MLP neurons of a small language model. Each row is named by its layer, matrix (gate and up: input weights) and neuron, and shows model dimensions 32-95. Each number is 128 + 32 x the weight over its row's rms, rounded and kept within 0 to 255. A neuron's up and down rows have the sign that makes its largest values positive.
Before each neuron's rows, "fires in" lists the words (lower case) most often at its 100 highest values on Wikipedia text that the model never trained on. A number after a token or word is its count.

fires in: "was" 50, "were" 12, "is" 6, "only" 5, "also" 5, "became" 5
L6.gate416 [ 62 134 131  74  94 198  99  71  96 132 122 143 154 212 103 104  95 140 121  83 125 119 124 136 142 103 167 112  89  83  80 128 172 169 122 130 162 149 151 145 132 155 103 101 154 127 131 115 157 146 128 141 119 153 107 120  84 176 113 103 114  70 228 160]
L6.up416 [126 116 111 155 165 120 120 107  93 173 143 152 114 195 132 129  86  84  99  78 128 193 119 179 161 110 150 119 138 118 178  79 202 128 175  98  92 125 102 122 156 116 112 115  95  75 103  68  92 105  52 107 139 102 139 119 118 183  88  74 103 135 136 160]

fires in: "during" 14, "his" 13, "other" 10, "australia" 7, "various" 5, "australian" 4
L2.gate542 [113 128 112 123 161  87 109 131 184 115 132  84 173 120 101 133 129 158 132 104  91 155 153  85  99 183 149 169 120 171  80  94  86 134 136 125 140 201 122 107 116 154 120 131 131 143 132 173 146 148  93 144 149 135 214 134 129  97 136 171 113 131  95 114]
L2.up542 [104  78 166 185 134 181 113 108 136 177 145 123 155  76  73  93 179 125  99  80 127 130  95 160 118 115 140 104 163 188  94  60  91 111 147  92 135 132 174 125 122 137 152 122 116 148 167 140 172 151  91  94  91 151 104 118 138 160 141  73 133 213  91 165]

fires in: "second" 21, "first" 20, "london" 14, "third" 7, "loss" 7, "lost" 6
L4.gate362 [114 141 117  76 114 202 151 146  92 128 197 180  99 113 142  88 100 160 118 193  74 105 125 159 112 106 149 126 148  45 143 104 121 105 174  56 133  78 222 206  61 150 119 122 149 185 100  69 162 140 173 110 110  43 123 129 146 137 133  94 120 127 125 141]
L4.up362 [136  64 110  96 111 108 190 106 148 136 131 132 113  35 146 157 156 150 112  88 109 103 126 110 161  88  60 107 149 115 183  98 161 102 145  94 185 117  94 155 122  83 164 203 179 130 142 157  69  97 129 164  70 134 178 130 121 221 182 132 126 116  72 105]

fires in: "of" 24, "became" 21, "because" 10, "become" 6, "returned" 4
L4.gate69 [134 146  95 108 107 120 114  63 118  33 120 111 163 105 144 120  79 134 210 163 171 190 124 152 127 101 205  70 137 134 153 165 144 100 155 157 166 111 206 110 135 131 129  87 137 156 143 101  80 118 127 165 142 108 151 106 118 116 158  96 104 133 155 100]
L4.up69 [ 90  83 136 118  87 161 150 156 101 156 121  95 168 144 149 146  72 127 182  93 133 149 126 169 160 164 117  69 127 133 109 118 173 130 153 112 148  71 107  97  89 165 147 160 116 158  50 150 131 113 161 116 136 113 184 144 135 106  93 106 112 147 132 156]

fires in: "may" 15, "campaign" 13, "camp" 11, "government" 6, "campus" 5, "corps" 4
L4.gate198 [145 123 125 159 143 158 117 133  86 142 139 129 146  89  80 162 183 107 112 153 111 117 176 111 177 104 148 114 110 133 115  99 154 145  71 105 171 109 158 147 174  98 180 134 117 121 125 158 183 130  83 125 112 100  88 111 121  99 131  73 132 137 124  94]
L4.up198 [102 104 151 138 127  80 153 158 144 136 141 139 177 134  53 213 116 162 114 191 138 144 177  62 135 171 132  97 134 127 121 158 118 107 201 132 142 105 202 156 101  81 125 117 133 135 140  92 147 187  95 126 121 153 119  53 150  88  86 143 165  96  79 195]

fires in: "and" 43, "or" 18, "organization" 4
L6.gate522 [104  92 146 141 132 109 156 158 185 155  61 154 156  62 170 126 162 113 194 156 100 163 131 138  83 159  79 153 108 118 156 107 130  81  95 129 127 156 100 116 173  86 140 104 130 137 140 168 170 101 144 167  73 166 152  94  72 109 157  78 141 180 110 121]
L6.up522 [116 123  88 130 120 103  48 155  50  74  94 122 123 135 113 153  59 147 129 118  67 107  99 125 104 119 122 164 129  82 159  98 100 110  97 104  57  82 129  84 109 128 151 129 101 127  86  70 132  56 117  98 189 116 115 126 159 161 128 164 178 186 164 187]

fires in: "that" 57, "this" 34, "which" 5
L6.gate288 [ 97 121 112 142 142 148  90 155 149  95 180 157  82 130 135  90  82 124 107 137 126 119 137 127 127  96  93 111 121 149 128 123 202  92 144 144 136 139 166 151 140 129 113 131  72 146  96 150 124 117 108 167 158 128 117 150  74 150 166  87 122 157 127 183]
L6.up288 [195 103 153 157 118 126 136 102 133 138 203  99 120 147 150  95 107 143 133 112 106 119 143 103  56 135  74 145 152 121 164 106 111 110 133 130 112 151 104 157  40 119 134 133 138 145 113  85 114  82 115 152 116 200 128 116 108 155 116  92 134 158 117 146]

fires in: "building" 19, "black" 9, "buyer" 7, "built" 7, "buildings" 4, "brazil" 4
L9.gate674 [157  97  89 176 122 111 103  81 183 149 179 163 162  85  92 138 121 157 112 134 139 154 138 175 176 129 171 110 110 138 107 172 169  81 145 114  91 105 132 125 133  82  39 121 118 182 115 150 125 130 103  81 138 162  78 127 129 187 165  75 134  64 105 140]
L9.up674 [133 150 131 109 144 107  90 101 118 127  79 203  83 164 112 165 165 101 127 148 122 115 131 139  90  88 105  57  71 107  38 109  97  79 127 142 108 142 175 153 124 111  95  78 134 166 125 122 131 147 109 115 162  79 139  66 130 135 158 132 166  98 102 186]

fires in: "some" 23, "country" 8, "zone" 7, "non" 7, "of" 6, "portuguese" 5
L4.gate417 [127 129 119 125 114 147 126 121 131 125 135  89 104  89  90 165 130 139  71 150  97 104 159  89 153 151 141 146  87 146 103 133  63 153 133 186 123  80 111 167 119 159 135 191  81 108 155 104  81  86 147 137 100 135 151 160 143  89 166 123 135  96 128 131]
L4.up417 [138 132 135 130 103  85 118 186 111 116 117 190 114 122 130  98  53 122 109 104   1 159 165 152  82 133 141 138 182 155 135 165  90 104 156 116 158 130 132 139 114 105 140 198  97 164  96 152 149  99 126 152 181 144 133  90 137  69 102  86 203 127 110  97]

fires in: "as" 61, "which" 10, "study" 4
L11.gate297 [150 185 105 157 170 167  75  90 103 119 121 116  90  83 150 122  72 133 109  90  99  69  98 111 131 147 143 122 122 122 109 174 155 140 145 158 113 150 132 111  73 154 130 115 154 111 151 115 111 192 133 138 131 105 166 112  74 183 101 190 179 177 170 181]
L11.up297 [128 131 134 182 143 114 104  91  74 157 126 181 142  54 165 159 118 118 144 191  87 126 149 188 108 148 140 172 130 150 156 150 127 124 190 130 114 174  62  97 118 131 130 102  79 152 159 148  83 115  92 131 125 138 145 172 125 118 129 128 117 114 140  58]

fires in: "army" 17, "line" 12, "academy" 10, "college" 9, "brigade" 8
L2.gate158 [137  91 149 107 118 121 105 135 148 115  93 111 176 133 115 137 120 113 182 134 125 180 144 103 158 142 146  69 110 141 162 114 142  82 161  99 219 103 115  84 153 143 166 118 102 114 158  96  93  92 142 102 153 116 131 141 120 139  84 111 142  94 154 178]
L2.up158 [162 120 187 116  94 173  96 119 121 146 118 129 126 182 134 139 117 177 144 116 106 203 123 130 117 128  93 137  52 111 133 154  66 131 103 169 157 155 188 153 145  86  99 144  94 174 122  54 148 178  57 157 156  59 146 101 197  61  75 162 134 107 159  81]

fires in: "to" 14, "could" 10, "can" 10, "very" 9, "total" 7
L2.gate134 [116 150 106 162 212 127 123 121 120 187 103 140 128 136 118  99 215 187 155 134  97 137  97 120 130 130 143 146  68 106 136  98  90 144 156 154 197  92 137 131 126  49  95 132 157  98 115 106  97 152 130 127  80 160  97 125  97  96 204 151 142  93 110 132]
L2.up134 [139 150 114 129 144 114 196 162 174 126 132 158 205 128  73 109 135 152  79 136 132 123 151 125 158 151 158 117 101 119 105 107 120 147 159  94 150  57 123  76 121 122  79 115 133 112 138 161 119 131 149 112 166 113  70 151 105 142 138 149 142 105 157  57]

fires in: "was" 27, "together" 8, "were" 8, "electric" 7
L9.gate541 [ 53 147 194 194 180 165 154 125 190 152 140  98  71 107 133 138 154  91  98 178  95 127 152 122 161 137 154  92 158 176 158 100 143 133 146 135 115 112 104 128 136 130 197 107 148  99 120 122  66 115 120 172 184 104  89 146 103 107 151 120 134 105 113  95]
L9.up541 [119 114 126  77 108 134 130 111 187 121  99 114 104 102 211  86 178  80 131  89 162 117 181 169 104 156 170 127 147 128 159 126 110  92 131 146 137 129 116 157 139  99  55 145 132 106 173 179 198  65 161 141  85 133 157 127 167 157 143  70 114 100 130 117]

fires in: "of" 29, "with" 10, "has" 9, "into" 5, "approximately" 5
L8.gate560 [167 143 110 121 111 157 175 110 123 160 184 161 153  86 185 178 170  94 103 107 127 123 121  99  92 158 138 135 125 120 165  94 125 138 195  52 136 103 115 163 131 132 164 132 129 108  95 116 150  97  82 142 202 105 148 191 138 163 108  86 164 124 140 121]
L8.up560 [126 126 126  99 129 173 132 115 203 176 150  56 151 133 133 102 131 119 144 154 117  96 166 108 142 183 118 152 140 102 117 149 151 149 104  45 168  87  60 132 182 189  75  90 133 118 111 129  94 135 121 116 137 106 131 152 126 116 172 130 142 145  88 125]

fires in: "he" 32, "featherweight" 7, "however" 7, "who" 5, "daughter" 4
L2.gate506 [122 147 179 102 135 121 172 123 117 104 125 170 147 170  85 137 136 166 102 105 123 106 122 169 127 114 137  53 149 124 103  96  89 150 178 127  88 109 179  90 115 117 178 163 112  79 141 169  93  86 193 131 106 132 129  96 117 111 142 162 115 120 133 169]
L2.up506 [121  93 116 148 109 105  86 103 108  73 105 165 122 110 139 112  78  95 202 143 128 103 173  89 129 115  98 120 144 176  67 116  93 134 143 135 107 128 162 122 162 121  96  96  98 165  58 129 103 128 121 109  87 176 128 133  94 104  81 148  70 167 163  62]

fires in: "her" 17, "due" 13, "der" 8, "his" 5, "herzog" 4, "risk" 4
L4.gate73 [134 145 170 145 137 128 153 115 112 205 145 114 145 130 125 131 106 122 108 120  95 158 138 160 112 156 127 101 143 170 118 199 137 167 190  90  96 190 139  93 154  71 140 137 100 109 136  97 126 123  97  91 142 149 115 134  92 162  48 147  87  96 167 149]
L4.up73 [153  99 184 220 207 146 118 147 101 147 141 137 152 127 102 142  99 156 115  91 123 141 142  77 131 112 113 166 124 121 153 117 173 107 132 108  81 124 107 135 136  71 145  43 155  95 138 151 136  92 114  87 135 118 102 118 126 106  92  35 145 135 105 113]

fires in: "in" 25, "the" 18, "both" 6, "vietnam" 6, "british" 5
L9.gate210 [ 99 164  96 184 111  92 150 164  56 112 147  84 156 103  77 125 177 175 152 146 107  70 135  74 109 182 127  89 110 160 114 216 116 121 139 161 113 115  87 112 147 124  97 128 140 147  61  93 135 103 125 131  65 138 130  95 118 116 170  70 101 132 114 136]
L9.up210 [157 113 125  98 116 175  92 135 120 123 145 162 145 132 120 103 115 125 126 145  41 112 155 128 116  87 201 151  99 112 143 105  59 178  82  74 145 109 149 110 142  97  46 147 122 126 192 131  81 161  97 151  94 122 158 115 127 164  95  81 130 105 132 110]

fires in: "and" 74, "highlights" 6
L6.gate500 [ 85  88 119 117  80 181 186 106 170 132 108 109 121 116 156 101 111 202  97  95 194 112 101 150 144 182  88  67 121 166 135 125 115 131 118 125 101 115  99 153 156 121  97 167 119 108 164 111  99  86 160 164 107 157 109 112 179 158 114 149 130 120 156 208]
L6.up500 [175 122 102 105 159 180 134  96 134 107 128  90 151 129 109 150 137 123 129 111  84 164  49 115  87 110 114 103  88 102  99 120 128 100 143 100 117  42 118 148 180 154  89 112 128  89 132 179 137  94 123 119 106 122  92 187 140 142 195 128 117 149 137 128]

fires in: "the" 36, "a" 8, "marriage" 4, "in" 4
L11.gate657 [121 134 112  80 142 154 104 112 147 146 148 123 150  68 101 124  83  84  94  85  97  68 118 161 159 157 117 101 136 142  68 172  97 121  56 172 138 119  50 170 142  99 194 144 158 127 168 148 151  67 114 184 100 182 123 142 138  99 163  95 128 140 161 140]
L11.up657 [126 145  80 185  92 171 105 141  96 116 126 121  97 182 179 164 129  74 115 145 136 130 202  60 121 106 174 122  62 143 110 138 107 152 175  78 111 121  81 114  95 105  79 173 104 103 140 116 148 122 124 158 102 131 109 160 106 123 121 103 121 143 111 133]

fires in: "and" 74, "also" 14
L8.gate170 [183 162 107 112  86 123  98 149 154 191 105  70 157 108 175 134  54 137 160 112 153 154 125 118 137 170 131 144 130 125 208 115 168 130 165 125 155  76 128 129  98 177  91 161 142 125 106 143  68 181 110 107 161 155 161 110 100  96 159 212  86 171 132 154]
L8.up170 [142  83 140 120  89 180 136 178  61 142 204 119 126 122 152 128 124  96 130 118 112 109 140  62 139 108 113 134  63 126 131 119 187 176 206  77 173 115 122  86 139 119 107 112  93 147 167 112 149  71 134 158 156 175 115 169  96 133 175 158 156 163 132 101]

fires in: "same" 16, "name" 10, "this" 9, "these" 6, "one" 5, "much" 5
L6.gate659 [160  92 140 124  76  50 115 130 100 143 161 117  78 108 122  97 146 120  76 108  93 126 167 136  98  67  54 155 123 157 117 182 109 175  94 102 186 179 107 151 112 103 164 128 137 115 129 131 112 107 157 133 169 119 180  58 150  65 107  95  82 109 164 176]
L6.up659 [140  73 138 164 106 131 111 134 137 138 108 154 128 192 185 147 149 113  97 125 134 117 164  79 161 113 125 116 171 122 130 140 120 102 140 133 149 184 103 117 130 136 117 143 170  76 140 115 104  95 156  92 131 100 137 105 108 141 145 113  95 123  82  82]

fires in: "with" 44, "corvinus" 8, "withdrew" 7
L6.gate127 [108 201 186  54 116  86 166  66 122 133 123 106 124 122 149 183 158  99 157 109 133 125 138 111 147 153 114 126 129 119 129 104 172 174 100  87 137 186 133 135 171 141  80  66 156 112  63 169 153 115 121  93 101 103  61 125  98  87 128 111 174 130 130 114]
L6.up127 [107 152 134 133 149 152 173  84 140  91 155 181 182 163 173 131 133 170 115  83 132 117  73  93 122 170 111 134 101 114  88 102 100 147  94 100 138  73  53 130 166 146 148 119 139 106  82 106 138 165 150 100 166  90 153 154 131 182 117 103 121 132 111 172]

fires in: "can" 29, "germany" 15, "german" 11, "could" 10, "she" 8
L2.gate290 [125 136 141  73 119 130 117  81 179 159  64 181 187 140  82 144 122 148 155 163 108 165  89 131 136 127 107 119  69 126 129  89  57 180 156 104 135 134 132 119 145 127 120 158 145  87 180 143  86  91 128  97 122 142 129 180 131  92 119 102 180 100 151 168]
L2.up290 [127 146 103 147  92 129 178  86 177 175 183  88 109 111 155  78 174 152 100 178 109  98 152  89 163 150 173  85 136 133  89 162  75 155 112 112 163  90 120 145 101 122 161 126  89 142  97 119 119  63  84 126 167 160  93 117 135 120 196 111 130 151 107 140]

fires in: "first" 24, "third" 11, "second" 10, "such" 8, "then" 7, "1st" 6
L4.gate599 [128  82 159  79 199 162 130 162 102  84 124 144 130  70 169 124  84 127 118 134 165 140 153 103 116 127 149  96 168 156 103 142 133 126 110 129 138 104 133 173 132 193  95 190 176  70 133 138 124 138 115 127 135 128 141 100 158 127  94  67  88 135 154 110]
L4.up599 [138 138  58 143  70 107 125 136 100 163 142 103  81  94 119 114 168 153 129 115 167 102 146  77 164 114 148  97 120  95 159 124 111 151 188 126 209 209 154 157  87 125 116  70 118 101 114 174  97 131 127 136 104  93 130 186 105 145 171 132 154 109 146 112]

fires in: "was" 43, "is" 16, "also" 5, "were" 5
L10.gate259 [105 107 156  79 123 142 143 134 123 147 178 101 155 139 130  72 121 153 151 151 134 129 145 113 120 201  64 113  53 100 164 111 123 156  98 107 147 177 110 128  81 138 171 186 126 155  83 119 157 205 171 100 130 119 151 138  91 175 120 163  91  89 143 161]
L10.up259 [118 145 129 173 142  87  98 123 163 161  67 129  88 169 209 160 105  93 137 127 141 128 129 137 138  66 148 114 122 128 165 120 197 141 172 117 156 172 156 137 141  74 141 122 134  79  90  90 128 137 114  95 162 115 120  77  81 137  86 153 148 143 212  91]

fires in: "can" 29, "would" 19, "will" 9, "sexual" 8, "may" 5, "than" 4
L2.gate253 [ 93 113 170 125 105 147 192 176 131 123 167 187 139 145 115 116 112 138 156 172  98  96 137 102 223 120 175 119 111  92  97 167 159 123 139  91 144 143 123  93 153 136  64 133 166  91 100 137 147 119 175 121 130 115 110 129 124 137 198 111  91 110  74 114]
L2.up253 [ 98 110 174 134 143  99  89 131 156  90 154 121 140 105  60 128 119 136 172 119  93 166 137 134 164 149 100 157 110  92 150 138 147 158 133 149 146 125 191 137 119 140 116 128 138  84 140 150  98 150 144  82 134 107 112 120 135 126 132  68  79 172 149 120]

fires in: "which" 38, "that" 25, "and" 18, "some" 7
L10.gate120 [130 111 127 122 114  87 147 101 145  93 184 141 143  89 159 143 126 180 121 141 106 117 125 170 179 140 143  69 120 171 131 150 158  99  50  95 141 111 142 155 119 114 107 145 184 114 134 193 105 109  94  78 134 116 155 158  76 178 107 148 182 185  98 111]
L10.up120 [ 92 143 156  35 151 191 125 142 115 156 185 104 109 110 109 206 127 173 134 167  44 100 150  70 126 125 135 117  83 130 125  96 195 185 173 118 114 166 114 142 194 104 110 178  81 148 123 125 116 144 139 113  92 159 144  98 126 142 154 157 167 129 113 114]

fires in: "the" 55, "now" 4
L11.gate49 [161  69 209 135 127  94 158 141 188 144 148 117 106 140 142 120 110 110  90  64 114  93 123 153 174  76 154 160 139 120 112 124  80 167  88 175 185 165  68 137 114 147 138 143 141 151 136 130 162 180 112 104  90 134 177 147 121 117 183 136 157 163 110 139]
L11.up49 [129  86 109 151  88 125  90 121 107 150 113  57 130 141 141 159 122 129 156 142 108 142 105 119 132 159 155  91 112 147 165  95  99 113  96 143 183 143 161  50  71 115 161 134 159 188 161 102 124 213 147 117 116 123  93 174 145 156 131 184 132 136 132 117]

fires in: "became" 22, "because" 11, "become" 8, "renamed" 5, "becomes" 4, "becoming" 4
L4.gate389 [155 135  71 158 172 110 132  87 126 153 128 136 132 168 140 137  73 106 100 122 140 144 229 177 112  81 179 150 135 108 135 104 182 120 138 164 123 135 131 121 107 164 148  99  98 100 129  93 129 192 195 116 181 174 153 155 105 166 141 142 133 173 136 145]
L4.up389 [155  99 105 102 178  61 145 167  99 148 161  56 162 168 159 146 101  96 177 129 150 103 150  91 117 193 117  86 121  73  79 147 152  70 124 166 177 122 163 100  88 101  88 144 126 137 121 106 145 147 100 162 105 140 146  71 106 104 175 125 101 110 135  76]

fires in: "on" 72
L6.gate244 [155 101  86 105 134 103 141 164 131 126  86 138 117 179  97 164  84 128 141 119 128  33 142 133 125 176  58 143  53 125 127 105 150 120 112 136 157 114 153  70 141 140 135 138 139 126 117 159 117 120 133 139 132 201 161 134 100  94 107  96  97 111 165 142]
L6.up244 [152  89 142 109  93  45 123  78 176 142 132 114 196 111 210 131 101 119 182 155  15 148 150  91  88 144  93 158 124 114 171 101  56 169 160 123  94 167 136 107 120 157  52 112 139 176 107 136  89 109 136 119 139  85 150 128 109 126  81 126 157 124 144  70]

fires in: "is" 64, "also" 7, "often" 4
L8.gate44 [186 162 182 149 119 110 113  81 175 148 150 169 126  99 144  60 154  81 170 110 132 168  55  91 178 148 167 125  97  92 143 166  87 177 158 107 104 116 178  72 102 108 117  99 124 139  76 170 121 135 126 157 171 172 101 148 108 106 138 113  66 132 157 120]
L8.up44 [101 183 110 153  92 114 162 143 169 142 136  91 100 185  77 115 126  97 171 146 109 167  86 166 126 154 155 133 133  94 126 107 131 125  99 102 154 142  97 183 107 172 116  89 122  97 123 111 129  86 102 126 174 125 185  90 131 139 160  98 105 158 136 106]

fires in: "also" 26, "written" 11, "celtic" 8, "memorial" 5
L2.gate496 [153  93 132 131 155  97 162 118 149 129 138 166  58 175 100 129 151 102 102 176  94  84 101 136 167 128 131 160 137 113 127 101 106 102 119 122 115  81 142 102 161 117 165 132 140 138 112 116 100 116 175  96 135 199  94 158 125 133 165 146 171 126 113 161]
L2.up496 [161 118 142 149 137 125  73 164 131  99 152 123 103 153 150  90 112 101  77  61 100 171  80 143 164 101 136 128 144 105 137  87  87 128 164 123  70 114  85 128 102 144 146  80 137 120  56 149 123 121 145 101 106 138 146 157 128 108 189 165 132  79 121 129]

fires in: "no" 30, "cd200" 4, "weekly" 4, "who" 4, "19" 4, "200" 4
L2.gate473 [ 99  78 188  67 111 112 118 142  57 139 124 155 147 108 162  76 121 113 124 178 151 115 107 138 141 151 159 161 125 151 117 135  66 110 111 141  87  71 124 123  58 125 175  83 146 158 106 132 149 116  73 180 144 110  93 141 153  67 129 120 110 104 113  97]
L2.up473 [146 149 139  78 189 158 136  94  71 155 155 128  82 101 109 110  95 141 128 162 212 186 164 185 162  76 155 140 114 132 144  82 139 123 120 127 107 134 151 145 131 178 136 110 101 201 151 143  77 142 166 123 126 171 115 115 107 152 118 110 136 178  87 120]

fires in: "that" 74, "which" 4
L8.gate155 [171 156 101 148 127 154 158 136  97 132 149  62  98  42 155 114 125 162 139  78 153 109 113 159 143 109 135 148 169 126  70  82 180 122 138 152 100 153 129 143  91 172 140 162 132 137 197 150  55 164 112  89  62 128 115 126 142 157 108 102 165 174 118 180]
L8.up155 [144 177 107 124 165 153  78 115 144 118 155 132 118 148 148 115 150 173  87 135 106  95 161 143 145  99 161 113 152 145 159  97 152 193 154  87 109 109 125 155 126 107 129  80 133 178  77 178  96 142 164  83 132 131 157  98 110 171  95 183 145 175 116 132]

fires in: "his" 68, "s" 8
L8.gate485 [147  73 178 114 165 127  96 128 128 158 189 127  79 126  92 144  49 117  90  75 150 109 146 138 117 106 112  61 182 123  80 161 155 135 140  99 186 139 107 132 100  72 161 161 157  85 119 104 154 164 118 142  94 124 123 125 100 147 130 119  91 103 126 103]
L8.up485 [ 70  93 124 147 129 205 115 154 112 133  82 132 136 191 153 138 139  83 132  85 128 138 112 105 157  87 173 131  87  83  85 134 131 129 162 130 143 145 147 130 138 190 145 140 116 104 161 164 117  85 163  98  98 160 143  34 106  86 172 139 119 182 119 141]

fires in: "where" 28, "who" 19, "which" 12, "how" 7, "that" 5
L6.gate16 [ 95  98 107 184 123 109  99  91 145 152 142 161 142 102 171  86 148 110 124  95  79 103 126 105 142 114  82 101 138 122  95 175 148 123 119  83 124 123  82 108 158 100  69 121 139 120 112 160 144 133 151 154 115  96 117 149 114 146 126 137 173 118 142 161]
L6.up16 [ 92  89 128 159 143 109  80 136  96 151 114 121 117 126  90  93 111 118 140 125 132 128 148  95  57 140  62  99 113 119 182 130 105 154 154 108 166 112  73 167  95 107 134 135 143 200 134 171  30 135 109 158 139 113 138 178  99 184 109 154 155 117  79 159]

fires in: "he" 20, "she" 14, "and" 8, "to" 7, "also" 5, "who" 5
L10.gate375 [119  54 113 118  91 187 152 141 142  74 115 184 161 139 146 176  70 148 148 129 142 117 125 154 206 124  80 144 126 119 130 110  87 110 138 113 133 147 110 149 164 117 163 115 107 139 121 178 125  49  99 162  95 121 147 111  92 137 130 154 102 123 101 186]
L10.up375 [ 95 120 111 124 114 147 188  92  80  99 133 136 101 133 170 140 154 154 145 135 121 132 102  84 139  82  91 132 143 112 106 151 107 170 137 102 162 138 113  86 181 104 105 128 154 138 150 114  70  91 146 182  57 129 118 169  98 113 171 117 105 109  86  67]

fires in: "would" 28, "can" 18, "could" 10, "operations" 6
L2.gate499 [103 181 138 136 109 108 133 163 147 143 120 154  99 145 112 126 148 115 177  86 110 192 196 170 168 127 137 102  85 181 148 122 126 145 130 160 154 142 147 122 124 124  82 152 145  96 100 157 116 102 114 156  65 149 175 202 157 109 189  89 157 148 124 185]
L2.up499 [163 179 139  98 148 124 116 180 136 141 100 122 123 152  60 164 146 135 131 116 127 197 159  90 170 158 124 147 117 149 141  92  86 119 146  65 163 154 154 147 101 116 104 127 146 125 139 183 132  86  91 168 121  71  69 148 123  95 135 118 159 152 156 186]

fires in: "on" 21, "at" 17, "in" 16, "for" 7, "attorney" 5, "atlantic" 5
L6.gate483 [ 87 132 135 127 142 138 112 198  83 145 143 122  97 159 101 151 117  60 128 132 114  89 127 111 113 214 117 102  88 122 112 113 108 124 183 198  96 112 123  11 174  99 130 132 166 156 110 157 102  86 156 163 121 154  95 102 159 194 111 128  73 111 146 168]
L6.up483 [140 148 130 102 178  85  93 115 177 105  69 152 117  44  97 107 151 152 194 174 101 159 129 131 181 165 107  89 119 149 150 124 165 179 135  89 176 144  92 130 159 116 121 165 101 122 129  94 111 156  94 102 148 154 150 109 106  63 147 127  97 125 113 110]

fires in: "president" 15, "per" 12, "under" 9, "performed" 8, "performing" 6, "institute" 6
L2.gate465 [127 103 146  89 161 174 181 189 116  50 136 180 178 151 106 103 109 137 149 115 103 107  46 145 149 153 118  85  91 163 173 178 114 134 143 167  94 183  63 131 154  97 107 118 143  93 158  73 182 129 112  82 149 155 114 161  82 143 149 142 132  88 149  89]
L2.up465 [136 131 107  97 131 124 178 156  86 109 110 159 118 154 111  78 149 147 167 109  82 159  47 142 131 110 113 127 130 154 178 150 113  77 153 164 143 127 121  93 183  85  99 123 175  66 135 102 164 104 123 135  87 160 135 128 142 117 132 182 111 106 120 136]

fires in: "york" 24, "japanese" 14, "states" 9, "michigan" 7
L2.gate617 [151 124  91 134 178 150 129 125 100  84 136  83  95  89 139  95 137 210 103 139 168 109 102 112 133  84  95  86  91 133 187 106 158 104 176  45 170 153 176 131 110 113 133  76 145 135  96 159 102 140 155 121 108 181 117 153 175  99 195 107  48 211 132 115]
L2.up617 [110 102 129 117 167 130 173 104 102  93 154 124  73 163 142  89 173 125 178 144 112  99 131 179 125 118  85 145 116 102 142 109  58 112 122 142 143 212  98 159 150  70 146 115 145 147 141 102 101  76 189 152 131 145 165 187 115  93 166 146  99  92 151 169]

fires in: "as" 39, "formed" 6, "into" 5, "became" 4, "made" 4, "established" 4
L10.gate211 [149 130 130 153 131 103  93 148  57 143 128 161 103 121 101 171 102 167 150 115 119 132 144 141 135 183 132 121 115 119 201 184 207 173 174 132 146 146 133  82 126 155 108 176 132 196 135 137 105 155 127 114  77 106 117 127 156  91 113 120 141 107 147 136]
L10.up211 [122 115 154 135 190 157 111 141 164 154 135  60 108  44 135 115 116 150 124 120 168 147 124 112 148 129  44 155  78 148 151 130 172 135 196 132 152 165 132 123 123 139 107 140  71 104  89 141 166  87 128 131 118 106  70 128  85 108 111 134 187  98 101 171]

fires in: "as" 47, "name" 11
L11.gate12 [174 170 102 129 122 135 147 148 123 139 141 128 132 146 143 173  73 136  86 142  66 121  82 128 114 167 132 179 141 153 125 109 138 157 149 134  86 197 148 100 147  78  92 173 135 132 139 139  96  82 123 140 129 136  82 144  80 128 137  95 168  82 110 174]
L11.up12 [121 182 186  96  81  79 140  99 133 112 161 106  78 138 119  97 145  91  68  62 110 108 139 133 130 142 113 158 184 138 137 113 166 120 101 147 136  88  76 121 113 145 157 151  96  87  42 113 166  91 174 130 124 170 188  50 154 155 165 119  95 196  98  86]

fires in: "and" 42, "to" 10, "or" 8, "took" 4, "at" 4, "original" 4
L8.gate462 [119 132 155 174 148 147 112 136 134 130 146 152 169 143 148 172 114 138 129 149  71 143  98 138 145 129 130 192 110 148 112 133  91 112 128 128  80 181 201  70 126 106  98  96 124 154  99 128 175 139 125 127 132 137 154 132  91 131 142 117 178  76 174 169]
L8.up462 [ 68 166 131 100 118 135 149 110 109 125  73 148 124 112 117 161 143 166 198 151  92  81  27 141  92 126 116 146 104 102 152 104 193 129 113 133 138 119  63  98 130  95  97 113 146 119 109 139 110  92 101 111 192 129 153 151 165  83 169 201 174  91 168  99]

fires in: "the" 57, "atlantic" 5, "air" 4
L2.gate171 [149 159 130 132 130  86 165 102 147 151 102 146 103 103 153 140 115  97 129 134  75  89 170 120 143 165 142 119  87 141 129 145 204 167 124  82 166 161 128 154 118  46 123  78 155 126 150 129 167 129 110 185  77 181 132 167 114  89 135 108 106 108 179 154]
L2.up171 [107 120 149 155 134 111 141  73 141 114 137 149  93  79 182 131 143 132 136 135  59 146 167  82  93 157 112  90 102 104 104 162 125 131  95 153 164 116 111 121 129 150 125  78 145 111 166 115 145 170 189 103 129 167  96 106  94 118 163 129 184  89 107  94]